MLP neurons of a small language model. Each row is named by its layer, matrix (up: input weights) and neuron, and shows model dimensions 240-495. Each number is 500 + 50 x the weight over its row's rms, rounded and kept within 0 to 999. Numbers have three digits each.
After each neuron's rows, "fires in" lists the words (lower case) most often at its 100 highest values on Wikipedia text that the model never trained on; "fires on" lists the tokens most often at its 100 highest values on Wikipedia text that the model never trained on. A number after a token or word is its count.

L3.up781:479484515482510528479439439528502521547480468518534555459478495458485488533549452466418503542544601550539511566466453479438494533509534483501607472432510474471573435470509569500538546533413432450532436494466467478539579461599592540435562522469492489586563485522557469491521469502483459562592485465532570562516528583534439431428534551470575526492559469424460517547601536463471467508444571490479570495431526449493500464532512507508455473533525423483407577562427509559534420637574474531492442480634523544470481593490503479492624582470514497623451490497476515423540536552494527495469492566533430491406566509475578446408482487528538521508502541547525510525520441492511398530384539436456454477568502441384504510695485473522558497537473505451498373492535525523444583482508510
fires in: "up" 32, "down" 17, "along" 14, "out" 9, "around" 8
fires on: " up" 30, " down" 18, " along" 13, " out" 8, " around" 8, " Up" 6

L12.up1427:499543388553497442483562545562583428450540480527522431441504464523480526481520521511534562514498487530408458512539536419418538564443484578450500567538415509564510499463487499423592503500492526496522572589521440478508562480500611436555496490536463563493504560511502517503455466521580458499498544522478479434462490448447527571587508461554457512593526514519452448446397517447474511482519662459466448564465416507512548406515491439519493519442523537525498469448531509507459479571502594454648487490456505558521444537591460583504442427450476509550495550493552508540472449523501503334402506498506493528498526454469487471546427405475453493536443567460543429516504511442493581474425399497462472564488458534444485505505516491460486520546536495524554438441514549505517413433552452
fires in: "no" 22, "i" 14, "to" 14, "a" 9
fires on: " No" 20, " I" 19, " to" 14, " a" 9

L3.up27:510491524484443543480470494522516400462436572469475471529411452521476612504466510442483435515472522554557514491473462497420476515449564602561440447485481572450460455560499511518513509572589525448507379573569429575450500420555502518514475517537440401527555563449518444464471444492510472434549442575536517522477500556553537535559520543518555501458497475454517423491512536469432517526515531440512412480505457564497520507449597437518499466547486399409392468556496433518493468418476621485520500480585522410535563559471478495483465461499496571481416511466512568519466449565403515475497499461551505491483404513608548527462425445555549462561459517546510479492476558436484558597445498560485467415405509547386545472450479546449534434557470537467529559513529570523585469526450506
fires in: "at" 25, "on" 18, "within" 17, "in" 11, "outside" 6, "inside" 6
fires on: " At" 17, " within" 14, " On" 10, "On" 7, "in" 6

L3.up1670:561581522435423492491524505541460432486504494464430505616429435492430549549486464563445409445516515471463498533459580440426467527636487598511536539584516520435553489514463585382500507470486452441535459479449490475534459542484478491525465434556601407572394492532584536489533524418437506521512400397494489480467461475499480455499522415487485482534484567516503504488479556538526456557539460501415439534669561585534545535455542513577548378609574486458514501452443514490595550548479443472489394484495506608571488534469519608518511497434467435470535580485482537501467461466557420439466512477467526415516517430513556522423410526474498477472488508395400522490518480486505495430441476532532496441503550456496506532514534546585379535508498451508524483460549537468538504523518566
fires in: "took" 28, "take" 14, "set" 11, "taken" 9, "takes" 7, "taking" 7
fires on: " took" 28, " take" 13, " set" 10, " taken" 9, " takes" 7, " taking" 6

L12.up636:511538528534474431567506519525449600456448512474499581501522487456479529594564483527528523517511508482501492521564504484494584505477519493539591552455541431427514447377541499505467493548472559565527469575489534504505518567526570537495463495490396441382556532465489536475337589462531471461516444517445512494495551536495456518502525535526563574483445529488530517471433432488505514501555595380419389564585578545525544519561531565597528515490475393473494575483460531507461484435593502552489473466546532518456457502552487469443582554486523372465532454569469504560443536470607419429447471490477532507511527502464464486465410482472581483508526578479539521431541451497561476460525670405501516508499573472459553534483533481501501486462481520541481508595535584475439571537485441
fires in: "at" 27, "de" 18, "the" 12, "la" 9
fires on: " at" 24, " de" 16, " the" 12, " La" 7, " St" 5, " De" 5

L3.up186:486573572397473582495507486365449494462505430441517489486578445532519549535529441526504460454528540543504438517453511497453544531458505538448636486498475434461601446591483510457485568452458572489594517497398491519499482543466535502567531530456474524576591517554502412590522488506493472536557541599437506504518504535473553513475468538467576519492494442488456552489538530501529516593414544472511457612409496418443505429568460524457575528550412484518427499553536426520436513444500646591561431469530367466510411533541444457411479552543566564444484465515546548547516490542527553462516451539491547448523556531496511500508467511458460471440548510474489557482511470514401460478478515489483535502450523505436499480511550525441508508400545452574583533511478466507460545487498480
fires in: "out" 28, "up" 16, "down" 10, "off" 10, "place" 6
fires on: " out" 24, " up" 15, " down" 11, " off" 11, " place" 6, " Out" 5

L12.up1604:527491515510440497500491494563469531472550443471493531473529462490570436518429448540578578577500484512538404469490530490522500497546521453431519524505453496457485483491466437488494466465514494536584516475461504460449492446484486560485410453440443480395497441544401446471444572501457465279542477543458523390434422464487453562545468539529474529454591569532446492521593428409510528490553565533512482540463426537414532423518449489534467488485472489448551476473488503529478377554440542494435403427540528451449494486470554472546558542486533533527417500450523547548447492482548531471531390575465559469545440539546485548414508462576543491486477447446537548558524493461460475529619501475479459492521541553458380520473516584425539497511585422521554448529481519489503448484503492
fires in: "and" 55, "as" 28, "length" 4
fires on: " and" 54, " as" 28, " length" 4

L12.up834:431491469480458568482502459571523580516452534538559541523566491414484531475465494463528502430484505576504407519489494532518568458556515495528549474507403502512619551441529453502413452500529471660506525470475449485424529532574527558497563413522513519560481453471497553518506538536480460574468554500453516522463537494441448530537561449546580590531479486526501502517493558473437456402519619487508563572428516478458529482547547569523567338421502476514469512469606544580456456410545540560551558487544562430560443544527564524511521526525576435514559495467488478467454553575411560519524492515511493539559501501439451462510556594476526519518449511446511478505495517488512498463595475536432481419496607567547478450548384504585544543379443448530488473413510448517388401531449534
fires in: "the" 47, "his" 4, "a" 4
fires on: " the" 47, " a" 6, " his" 4

L12.up68:407551478519445556481543529481456508515462534462433402495479360469538547508441461455512532395502538474519432474406529487477534488544527469517531582550615505516528485434468465606518513557438477411650442511503519499557500560474453490479646488474467423494560502502556418536438485463518528428530452508459497535491451616514511475418583422497498473497492462453463531462483477525505532470419588501507487553487472483524493491588473488487488424492492545511473523402562533569509434462461471575589507503435465486520475513429511485432428488500517575473462511510508518459455381567480461462419545535469429381476539543463531521536499422443499519440394464582515514424495487439541493565436540539511536456518536492542560528509490462497442566543484435554516436565371492471477462531508527
fires in: "in" 93
fires on: " in" 52, "In" 21, " In" 20

L12.up1082:470549482458605459503575490495514462503555507515411513518474512484447462441476543445469502553480413522470532517393517572482520394574512512467566491463584365479557541542558517418506470493556422493591542525415518614541452513518460508456466549467497490521521476564525476439536431559517488411512437491560505494492537582620560499540513521452490446375542512465560433453511499512502499462500480505490505598523433594538504470460498450542507436516574434576504561463517500482545424517462496498547528479461554534469550594439487428536423463556519404480601517579407545543461537511545420471519591421513578408442531537547524454444459569516480509532381396427427493460578470531470478482621521487496507521389494455575551503510449575519526526455526507524478426495445510458591477436543569
fires in: "on" 53, "in" 11, "for" 7, "of" 4
fires on: " on" 39, " in" 11, " On" 9, " for" 7, "On" 5, " of" 4

L12.up1123:580507521460529558495423553514535467525590464484472489490503557425593460460497374475544472607488514552427418488543496470479418503430515533513552532523512449520427502527558413544525488425433537481421411443437408472447517574596481600500561564462482510529521502568427503590554543496403465436455430418486501455512456560450479446593472461612455500528476481493527470505489454379613521428509577386522452477575461611533523506570503559550469450524450493539548532568469516502518572446441461571471547513541496443533571490561579410593595492445489522492538462549488444492489536543550503576450531513491521488539478555481493476499472587457441462485543487511447506472503439465565562507468555505530442533471522500475533560521502414543490561461382324528530486430413408497493535435569482
fires in: "and" 65, "which" 21, "that" 5
fires on: " and" 65, " which" 21, " that" 5

L3.up176:569453493472462451501510500459572489437452511426439508548565388382546564522524375524456521444550511501448482514588525514578541517555613477480522410529606447484435588479571601464561438569434554522529466504445494492544453585500444454544593514524514539492483537497437561494426432493590486457516506482469447518474579510513540466560584463435493349490512523456515494494446559506416543518481484459414545544503537511528528504499510449467487523457442475564508482493455544605415520544425497426500481521544401505477461515532475511597511522510520476547554497467519518547558459564566442515597495525516581490481563558621434408457457531452471430458515499531448493565545512500434557527452614450505418460496397419493502469460512511438478542595583456561468529447468434530496441578526511
fires in: "to" 28, "career" 20, "source" 6, "life" 5, "up" 4
fires on: " to" 28, " Career" 12, " career" 8, " Source" 6, "land" 5

L12.up1437:392502438488591532387566389532470442493482457496367474444513517489489460507543467438490489455501386502497431460526481509590514454491574575473594525468527543487531574545563451438490506472572452490499430457506451535535516628500478440525536565575515503466618579516435443520519560447422533565501470470432549525499507470445507497483514560591477487468566531390490441476470551475546535524589573554516518485524505538446514509508484481517489423472485444488464511511449570448508471525471513534549546438412382631473449553547492540428500518571517514520477486454519477477453481548476473567507590556513490530435497398500448374467543471500466499532473520430457468546513527452531626516527476584499549424526466560501459524497483573502546440522457483506541557410487540474476463467511510
fires in: "to" 46, "began" 10, "would" 6, "still" 5
fires on: " to" 46, " began" 10, " would" 6, " still" 5

L3.up1106:554500597417602485502590549486562448555441525477456526546476576538476408513529514445521466514475535567472434471456468567511434572499524465507537476525529511533438448450472532484520373511442604511538500547482502523513485501544563447524506543462470550470435486485499519501607581543492550462472458579492537486500508578568493478514517497501575539432547537528451567508557562453474536466551669518406490565473502447494514493483406473456556426579564484438438522494434474465529554555460563511504450433564477465445556573442576550506440624551549505475536641511541462465455538486457505570485503493539479518470468448461503537494470531500518584517411551500546407515504444506576499556521566503485550441520510568506471625458498520509457488492568503480458503459430450445468488420473515
fires in: "of" 23, "both" 17, "between" 10, "into" 4, "separate" 4
fires on: " of" 23, " both" 13, " between" 10, "ing" 5, " into" 4, " separate" 4

L12.up1873:512531472455528520393533468541444427572462534491456538543491511550534499485552530514510413501412532498529465467593501472500559447521470517572527568564515497466588544459483475508508505483456459445466510521496504487521502476534484525536568474480440481526512501510548534588561494564528532587506417507533451501510481561561475477497483550464403490520387375539438615532543492547478481490530484591453507376537536452521569551500501505478506388479476435567433540551508457547494483571511486582488506480502405560541524516567573526411511570555485506538420501480512523489511550657496547404479512517393482512504535423504556512490496581560458462504372520506523489503453527498447514468566516530386480557555559431469546515523586488547495490458423390618453460520458519500495370512576499
fires in: "to" 44, "for" 7
fires on: " to" 44, " for" 7

L3.up204:508526424451508510490519453548554560552468490459482531456430418512459417494455502514504480540481468419470568493528521577493464495573508634496462449568509524511511532583507495404481420419547478470510498482542358492479516535444436516414489534512525572558492518520450560484449558579514457519429487509432458583526586493530504479461516492536525543408465474427516510527568473492575585499503517445506491471536498400515414396490528489442491545506519462493440631538469490504498531540583523452461395495528531468516419441502472518536575642477527399517503442568424537509543457480465546406449542499602403537558523480515452451528499480593497475498489479546514558480513564502537520534608449437546534420409484483516533540495505547539405522490483528468494479485459456526613464435401521
fires in: "of" 50, "on" 30, "for" 16
fires on: " of" 50, "On" 24, " for" 16, " on" 4

L12.up836:518472443433443457565519541510488419458469519440546582510404434466497488547444471530518520450542576436563402508417455470514525513510446545491466539451415444493546576447444509486549462568488491472476554533485484603430582477484464537519505665481487375409510461510461601522489429486495479502537537514528515544550451472507572454473474453497453495593592430478530470483479471383478445539511449396491616572480465540502465507457480537448542550475553486593511468481453513457457488531440445543515442445487423561525496477573506586453419471450393497467536478451544401519538488452478534568523671529515438463514516517473407508498526492567618497498565507482508476485455470456411470554571489547623560491480555524532463486535511491518488412506469528431500497522427494510556442603415498
fires in: "a" 35, "two" 7, "with" 5, "three" 5
fires on: " a" 35, " two" 7, " with" 5, " three" 5

L12.up1622:468555455571503517563501417435494513527548551503486486489517605460442459491426401577604489470470566531424363537545582437531499492502438416551573456483457511581531428481474488480505452471463554564506472538535490489505418539467490529517449610412463479493428486483536489493493496557486507424417480480529514501479484451508531513536434465519500458525538498472559496540493401514486529473510466502534593558537473528548548502425551389435504486566509570429510508501478447507466547501655562524553466463564393523557553471510550519595546567556499535444533534538464468578428543475572519500532517515514465499492499555418456477462458513508471466487468493470441546465503433590491450506471506450504398574546564452540474592562485572527520471475501394464517489518582500603493553458573556
fires in: "which" 63, "that" 16, "it" 5
fires on: " which" 61, " that" 16, " it" 4

L12.up1479:480472417586499492365472567424452486529516499513625456440574426533505524508603442463510466500525441584506424500470522547540570500499495571554448491502450494530489509459510436504528438556524421528538426466494476520475481557430453521442501466576625460416463511514530528485523569466589417570527487523473475497522470547505553451433480408521492569509530506589555519521431482490486465422434595557525533479536555594392511419497510453538500498527485511504453526512459556461445406495554526464468462444471507511534523550596515460571417461495481548468487482460573496507511584547531527445466525458542458444423522427519528503447516495448417426549536531471468508578533542534492545485508482586541431455447532443438450522470460508485527499451598478443471534613532488485484425485568474
fires in: "to" 42, "i" 10, "would" 7, "not" 6, "will" 4, "then" 4
fires on: " to" 42, " I" 9, " would" 7, " not" 6, " will" 4, " then" 4

L3.up1280:477485457495504507486445498544425486434565592503533516540634439513525598467550516570522577525557494505472530501473488458466555449547441505565467551560477465509446517493506578517495469509495509522511483404496466494428518413490538489423565479476546484503566567509480499457591489555464386490483591448562533564594569536511530510531414462513460544528488515482459570457539400538454495565511422456549441467457521587511616466525466438383533498507498456452495586498475512474525459376449441502562497509492523450629418509561480567456437508495600568575431453532514397476559471563532503427474584475472590509493470534514472473557504535491477419537581569488481528456520499462549479436560552539537542465537440547453408436472562480537489497540521519462393400515585454503543414511529520
fires in: "his" 76, "their" 14, "its" 4
fires on: " his" 49, " His" 24, " their" 14, " its" 4

L12.up56:543505555530507531514575390555432640463557514581589504501473499527517463506436418526569521405497496583525412529487502429500520484484457583493548514508518515468397479520489409584496459470552492420542576529521422474492499521465578519462547603488498508496456541508516481521485560499459437528463539537398442500451526452466541455466586485483588556470524604445444396521506507486504509514477592503474520472505532482481534483562576382464488574497484435436464522541460572571531480453511524465554455468546457449516504507589516523535522574427509474469573465551489473404520563480471447500494540549543434503579424460521461535446451592561539479491512513484443553499563486434475489569523537422501488560426495649575415535495487593421480518482575363472437598536461536515525455453514521
fires in: "and" 40, "which" 23, "that" 10, "but" 6, "who" 4
fires on: " and" 40, " which" 21, " that" 10, " but" 6, " who" 4

L12.up1467:464453483525545531533528464531481425470581590488419530486499530484402506467485541493510524473455498472596558538489492501490575567510544480541440464422522585521547480519507520523475609513477503554474490541532573409391542572408553569468561502500501494487522556495569501516523479379476486477540599467491540423456479502490441590494447384618507455515419514543504444407474491471503474550569507577505522491514591495521572550516411578487518502495538518406372556478436577502486493440497567480557511527462555540416512389580459456465525431585473491531496565476497463621480508495480556528508559496480484491481529466513524452474546518537589545473476499468453466525509588513414469575432559429426543468476512421537404420507464498529568566491542424422491590598515466604531422520553517
fires in: "to" 40, "can" 13, "may" 7, "could" 6
fires on: " to" 40, " can" 15, " may" 7, " could" 6

L12.up37:468537485586470565484483525487451458501608543547465423591524433457477505462480612519471538470564591530643469542538455529525507435463527449459503557565518522518618429495496519429569487489438550491543620455494510448603515412475562486550427488568382456600507527552472483498607489501553463507481537545561528550392548443467415398508454471563534453490443446501641631537456528505541505414519503510505524424520491590506553522443532438434498477449410539487491540508475517413468449511451456479529499488438505428438461502580496504545501495435519489537573571482533452600549491497515512542411515445431471510455546529498503536472484433446514491512403500466424445518563527531460446577670527425553421497562498452442457447442497508525534516515497538490448558499474514567554445486527499
fires in: "has" 31, "have" 20, "is" 14, "are" 6, "a" 4
fires on: " has" 31, " have" 20, " is" 14, " are" 6, " a" 4

L12.up240:465613542551494501580526626494436437494511448490457452458443466496541495505467468543476485535569465584558613496524525458481537504502534516447405524491470434469439485643474527479503588544535492466517555532590523457474475473516533521470501541488504497519534493468542514544434537603473455517564513411448606521495492538478468526522439531580492500459530460619549567526481464450495543395503510574463476552527485444471579398546470584572489599498495524519423516530583470486529355462486554451514479466462396427477401472482519540498483506581543505470485564425523465494541538488566502517419520534483500433514493408491463495502626491541493551422487452553452575443503458493465446544463521427604498511561447465503530631471470457500457511480603444440532484570441571591462515533519571
fires in: "as" 93
fires on: " as" 66, " As" 23, "As" 8

L3.up560:500534543471447515515479478475470487469424547515466580538477458487533519499511486481469558505519469523420439459518442499576537497453536548558497496465514528547505445559463460494445482560501483482495556518407469498575481430561435513522528622455409508469533446586445586427483441540619459472528526435444586546502596479571421454627442476550508615565546534500495484501558503526485534417445419461459574536425463463468473469513475464504540447409442406417561486504509428640566451493492500504399504486563501509528489512435539490566465542434484460554415430423409571480593447456557517497493449471536545546551460567456520555444525454599611415550503553506564512429503501495473517484470489418468500574496496426495379549509477552470416472516417546401553508522525547458548502456518475
fires in: "president" 28, "director" 14, "secretary" 10, "chairman" 7, "mayor" 5
fires on: " President" 18, " president" 10, " Secretary" 9, " director" 9, " Chairman" 7

L12.up1714:528520475578527573381524537397511456504603509590524501404455387583508575542539493501492496540470522495418424562486502488517513471510566506563566536480533436514527479514557516520535578523520482520552505566496463501550455473428395472431504545500492558520579498422540539526489584480477522453580585501450491391436493457465474487473447499414467580494494491492526541512505414459568502496467554552574505520471521469499409436541484488447534502488430449435518516491480529452461505477482501511553523532372464533514475448487439564522486560563506493432523506507485528497534456521499511499453554506436459432525566448511509529424595509489437492536441569482534523490522552553511533417586427497479531452541508484500496431475551577484537443428575459492442581499538466445417509436467559
fires in: "to" 56, "and" 24, "then" 4
fires on: " to" 56, " and" 24, " then" 4

L12.up483:476537371437528478513561489546531509575593403521558484502516507483541549611414420473477480391511537508477569495541459429465551527452579561473495453480462483588562564481487464502387578478469441467429546545473482565600475530448538531431507509521559373424534385538460546534522505409525485451530545438479508503501512489491514468597515523511465526556472544444564478458493545464550614517468495555548468497496496476499446604619534433543523498539436545510479487513479482475444463510520478467563519484394449480528561445505453446494537514556518458483533451516481472592475497405476505492450557511490555479462509519510522541502479513547436535506404522595481467513491467437446444511573496453486604579466510474457466507480449556483486498584414409526513518466522535401486461523510482
fires in: "to" 60, "began" 7, "not" 6, "she" 4
fires on: " to" 60, " began" 7, " not" 5, " she" 4

L12.up860:476576579490487453449482489499499435501543456483577498462555454466473532584480459431530446564412549465490426491451516535483583475475476556505585477524429497480524491472501300456466604520533449523571468424499577454431479538523657462475472503520508556496455493479404493446504626522472517451481479437464501471429570510412420420477546509450521449567484518470508529431417487462424498562553616441535498488432443567519521390461457614499558457463462471537476495570545548505511513441546563469510512436535469483577579452434498495567528517451511463537583453481504457499486487434546493492499459408605559506470615514517476498468477567523515575443534432473477489535566468454482470525392597479559523512509529509426432519527449476534472592554456398524523508508524517462375559537489502
fires in: "the" 83
fires on: " the" 83

L3.up1995:563536574472540520477522486406589570514465474469542550551468466584451493630401441431564502445471455458493519572462436576474422579585438526432478423492500470557586479460549476491566538491475435442562395586490496560548506447465476364523580591477526508479381438446508448401580504483532535513567464537508439472531457433479500388440561483406564469564459533434531520481569397518510556527531575535434492512519511503437516517412535502543442468439412476403506599408484387515478585495561533415467484471538541477555476611583453526480495605486464577491434454508565561422473532516474558576480559482495536496511496587530539466495465541471488464462444484545504471603421487470523470499509535531472480446459579449467490470617513511507574515453495470459505528473444420513509507476529490
fires in: "along" 21, "through" 14, "throughout" 10, "across" 8, "near" 8
fires on: " along" 20, " through" 14, " throughout" 10, " across" 8, " near" 8

L3.up1542:516467445447471508521486441532480481483443577514490452532460481503506481527526432487492497422414519561504519473514506579473442426520438526525496529472524422463526524513517549440450508450585499505460467435503516460449472528430577441495490504566485582508540530520531451476419518411510506471539379481564491465507472469491534432516561428480518523496559557589626554498579542449476454435562474520551469506479523551523487474472524456524508427583444548551514467497456564494538540511513422537505451557484456424500551447463505607478528482466511451386546480512486502520503525526587561489493435437548520468476542491574527575518417594488460524509566506497490484489545504499513514541606439494533515421574529487467425530530480543572449515468603532538552446535571480518574570534502594
fires in: "served" 28, "serve" 7, "working" 5, "into" 5, "serving" 5, "taught" 4
fires on: " served" 28, " serve" 7, " working" 5, " into" 5, " serving" 5, " taught" 4

L3.up220:495475447583457521432517468491527495429458481598513453479484549473480559573492484501484550544461487488479548463473518588556505401603472504463460530520479545493616518528595463498379476451480492595488537493513446542471484473448501522496444576545445489414532618480365475444510507550466604457497477475455463608407552433535544523514472500508553516638626515553556513462572495513471491509566551466515477519409516497430498495475462512543523509534437582526603445534440441453555499462513488510477578400502461480664495483545469552566517472528626487479532452469464485546581482497514582506506562545546418570491447497531559530478490475517477443524439463409514484557564534562435511408555507562477447521512506413403563509509510533483494498565458496464514477534560580578512552531535478
fires in: "had" 46, "were" 29, "have" 11, "has" 4
fires on: " had" 46, " were" 29, " have" 11, " has" 5

L12.up1545:503510562399539524456491447525490539420451581540443433522458580479622434419444504466627541497465442529497543511376529500507574572454493575628545562534567429454427486420564587421475496512502512549565552571447557431418521430540559581455414474484429526462455486558559459552601528551522492520527476417465548444408492565456484464464605438488519513495524455513611513412567487491493516477631525465501514493561580565543506468446514426510491471517490553484500491474563626487614462466440495426564502564455505439584530536515526537456468455537414526553508425507423457549450584606543439497490524466503534525514437523540574560565440559428501529352487555609463541578539483477566404414560422544532494500519510449523580569433508503517484511563468560544490473522578448514562466531469510
fires in: "at" 36, "in" 28, "took" 5, "of" 5, "began" 4
fires on: " at" 29, " in" 22, " At" 6, " took" 5, " of" 5, " began" 4

L12.up790:438522484495584478425505511574544481557505511640584422491432505524506411572586514557532490546489546549603482446512467585466536548325521544463512379576475468541528444483516537536533523507505503501537441579415592505459452524551487522487500557489428460501581485508545518526464569543479470492500530451499419467437523579427515519455542495508503506517519591507488469512506434481488479445478507427496589500488559469427438462459436552485456434505537456509528454510515511526445437467511642520501488483522481507505555471565488491487556557490399452518527416498482451482492394502496482483567512481589587451528507433534530463584430518620502476528520551584482502647418420458549531485567492484542523384596573492487534502614523558458523490560475454513584480460515501519487501490477496
fires in: "the" 40, "of" 19, "had" 9, "have" 6, "has" 5
fires on: " the" 40, " of" 19, " had" 9, " has" 6, " have" 6

L3.up1768:476501593482501467477469512537460502559454565396565534490502543468404491519527434525555487413503534514556433499557517508499510537493560602401569415524427491396572583454424548525522452475588476555494524432410446477516424533488535488478524560270473498572423597567427451530551426500504455473574569472548493557555559487454574427537462459524503541594449603551472486547525529497431546511422473555435611500551562540546542349591469606552501454499441444512448540400595481588553513505493559545451460518578418513526539468508457519554553452518450429446563425469617459547561477509512465474547505631556616516527479513515537464596477540481470441472531453540449555483465520560515580459545590508513487502417494537458516508510514491546461520534498511618451523469513515455601421508505558
fires in: "career" 35, "life" 25, "of" 12, "years" 7
fires on: " life" 22, " career" 17, " of" 12, "Career" 10, " Career" 8, " years" 7

L12.up958:405487444545507461505482495523490486470501547466458558443512491532498373551438464517502510448489501555441517484559423569546500487510608548528538488475550417535543508439567491520507455494499486558551423519459473445538471504429503535413518513588472466510483502515550504405393458629517565516518540553471464438478557552462538492532498408507589510474506395396461437490534537556417574530514472592487454399523554573508456442502478505436486496480510623518475565495413497533542536489553435510505516515468386461522510558626520470456535480420519528411489376478452533438449637493476476431498514408519476497416520555410471530488489492420402469579490453547543459466552426515438592501593451492472488496477510516583498509497482481540545493544549485502445486466550452447473522417450435
fires in: "also" 28, "never" 8, "then" 8, "who" 8, "eventually" 5, "he" 4
fires on: " also" 28, " never" 8, " then" 8, " who" 8, " eventually" 5, " he" 4

L3.up840:506546523488543472429493479509542523465469510527517385392496465522503529458500459533500547500546373491440418446515493482486454467437404481448504546521544437574477433472532504429461521515496484634484464552541582454487518469545409440502538474501505494476524545550484542522571460486430420469509546554570590518594461515504554563471516407510490560536464583479446441496528459528557469478451479518526472486493544449505471604569378463530541396505476411527450482508475471475427452478487471401576499487412571484415476440481511562437423524489471465482506521509562470498540536625565552493407553460408541526490444543561527503553540485477460412601589416566495440450438549503521548533519533550541557478542504620469508444524479464486475568516557605434490479498482558493578425508502511
fires in: "its" 50, "her" 15, "his" 6, "our" 5, "their" 5, "f" 5
fires on: " its" 50, " her" 15, " his" 6, " our" 5, " their" 5, " f" 5

L3.up1767:513479469452511450523488497529527473489519473548539470418516472486556382498466498499497461549498582552489466584547468430549474556523462513568513412459556413464459511400445408491518466456465473439484507488532446482558502542496509507550487434422500409574508561438538444499474500483546487575599574512485449495564536517449521492390499512477544587434422489396553451462497533471536552452505583505495492503500546455427555545496459438449546589526469458442462543515535513541386555538550539612487435492518515568476443505425582468460570536504554519444434536559491581541483485496499568395426506439475487479431425496459534524526516505547537488461389347507470509513478491474529413502573491499375538502556508447552521551519649469405483447475498479415497462442445509612469568328422532
fires in: "out" 29, "even" 15, "back" 6
fires on: " out" 32, " back" 8, " Even" 6, " Out" 5, " down" 5, " even" 5

L3.up2014:566507501446552500569492528599460560537444536462422582491472491546521365562469495447427438542472570546484435473542561439505555483484507445510598543542469524506512540572498549441556551484502479541465489402454541523581481539488380493493496614535464460539541554507453458491499533507473576580562484512514483457531606577508516450504569429571501503448524408475587503473421555462455451525478556462438494463469446520412522537492493421566579478498545536495468508510507539370524498475447464562467544534471487552481513537422518400531562503671497431527614515611472583449517520524573505486561452549535550501539488521506435471425440437514527510464488616506424464483485498534473480466415490547457591407443500521564516586443478431472569494623478506397431540481498501425476520494497621
fires in: "both" 39, "between" 11, "changed" 5, "change" 5, "different" 5
fires on: " both" 35, " between" 10, " changed" 5, " change" 5, " different" 5

L3.up624:520550493605482626443442535558503434494590459506520500465454483574387549552538472525381507466462441593473507596391470556509485538571476573479527434582447437518502634541455526468485436517504612412625508427555552393482500451563493597487525587428537511507489537588541449449527500435509391547571529526452527551514457528454558477481474414577500416509479510516408471522402468513458498519456404589483464466519466532446503538538554420481509432485532547492448496498508575560534465511405502494481442570430572533490495411501539411616494482446481528514520463517562473563418463483437545479453472533538447462455454458538488434570497517471471479503425538492549467568532529449510547561520523442549506514505500506471556431476532459473511392454520518549495528541539569578500515489475416
fires in: "would" 36, "could" 14, "will" 14, "may" 9, "able" 5
fires on: " would" 36, " could" 14, " will" 14, " may" 9, " able" 5, " might" 4

L3.up601:473520516477478455500475518512501454492471501534596527504497477546388462550499495456520493548491496451480536527550502529502527484575521487473461488511519435427506518460509483499462551492514504385524471453463509418483469412516499458526503527478494592533519478498562551556541545519558466510408460452451518557649523528481426469526474575456425460460430587446462493591381495497439432499448547484471565492528542496526545375532501508539495432638593471458476605456493425462479409603503329527553482487508504536488468421564519453424597632447524426578501478591485516445546537429481582529464528513470520499521470478587468504573558496511414459532535513502514493538489586541539571469439386490489474448524462515435494494594586545632501499424436526563506583530440462524517504487417555
fires in: "of" 61, "for" 25, "to" 11
fires on: " of" 61, " for" 16, " For" 8, " To" 6, " to" 4

L3.up413:370510488470523581383507437523502490505584531463452459480474476479540533436529498511377610465499526533479476570403477497486468628503528582393503516479475442467557434509550519437499408501499548500556409465491554516460490464502476509402498481508586466549565583510546524563479572418549441378481424485473488645469529553530447551448495495606477428463599498549511482517514555589465477614523538587524402428490458502554440496593515458425626498445472485461484450513511574460539475489460519507520469587555518519406568415491583507458452463542453510500541597458566500511431425506444434508577489475499517427519462515509480446469467511522522449513478502549499500434508531477522555563435523536600531516464496476439561494506511502476520553441498499527498542636450504523516492525495507
fires in: "in" 79, "on" 6
fires on: "In" 70, " In" 14, " Hel" 7, "On" 6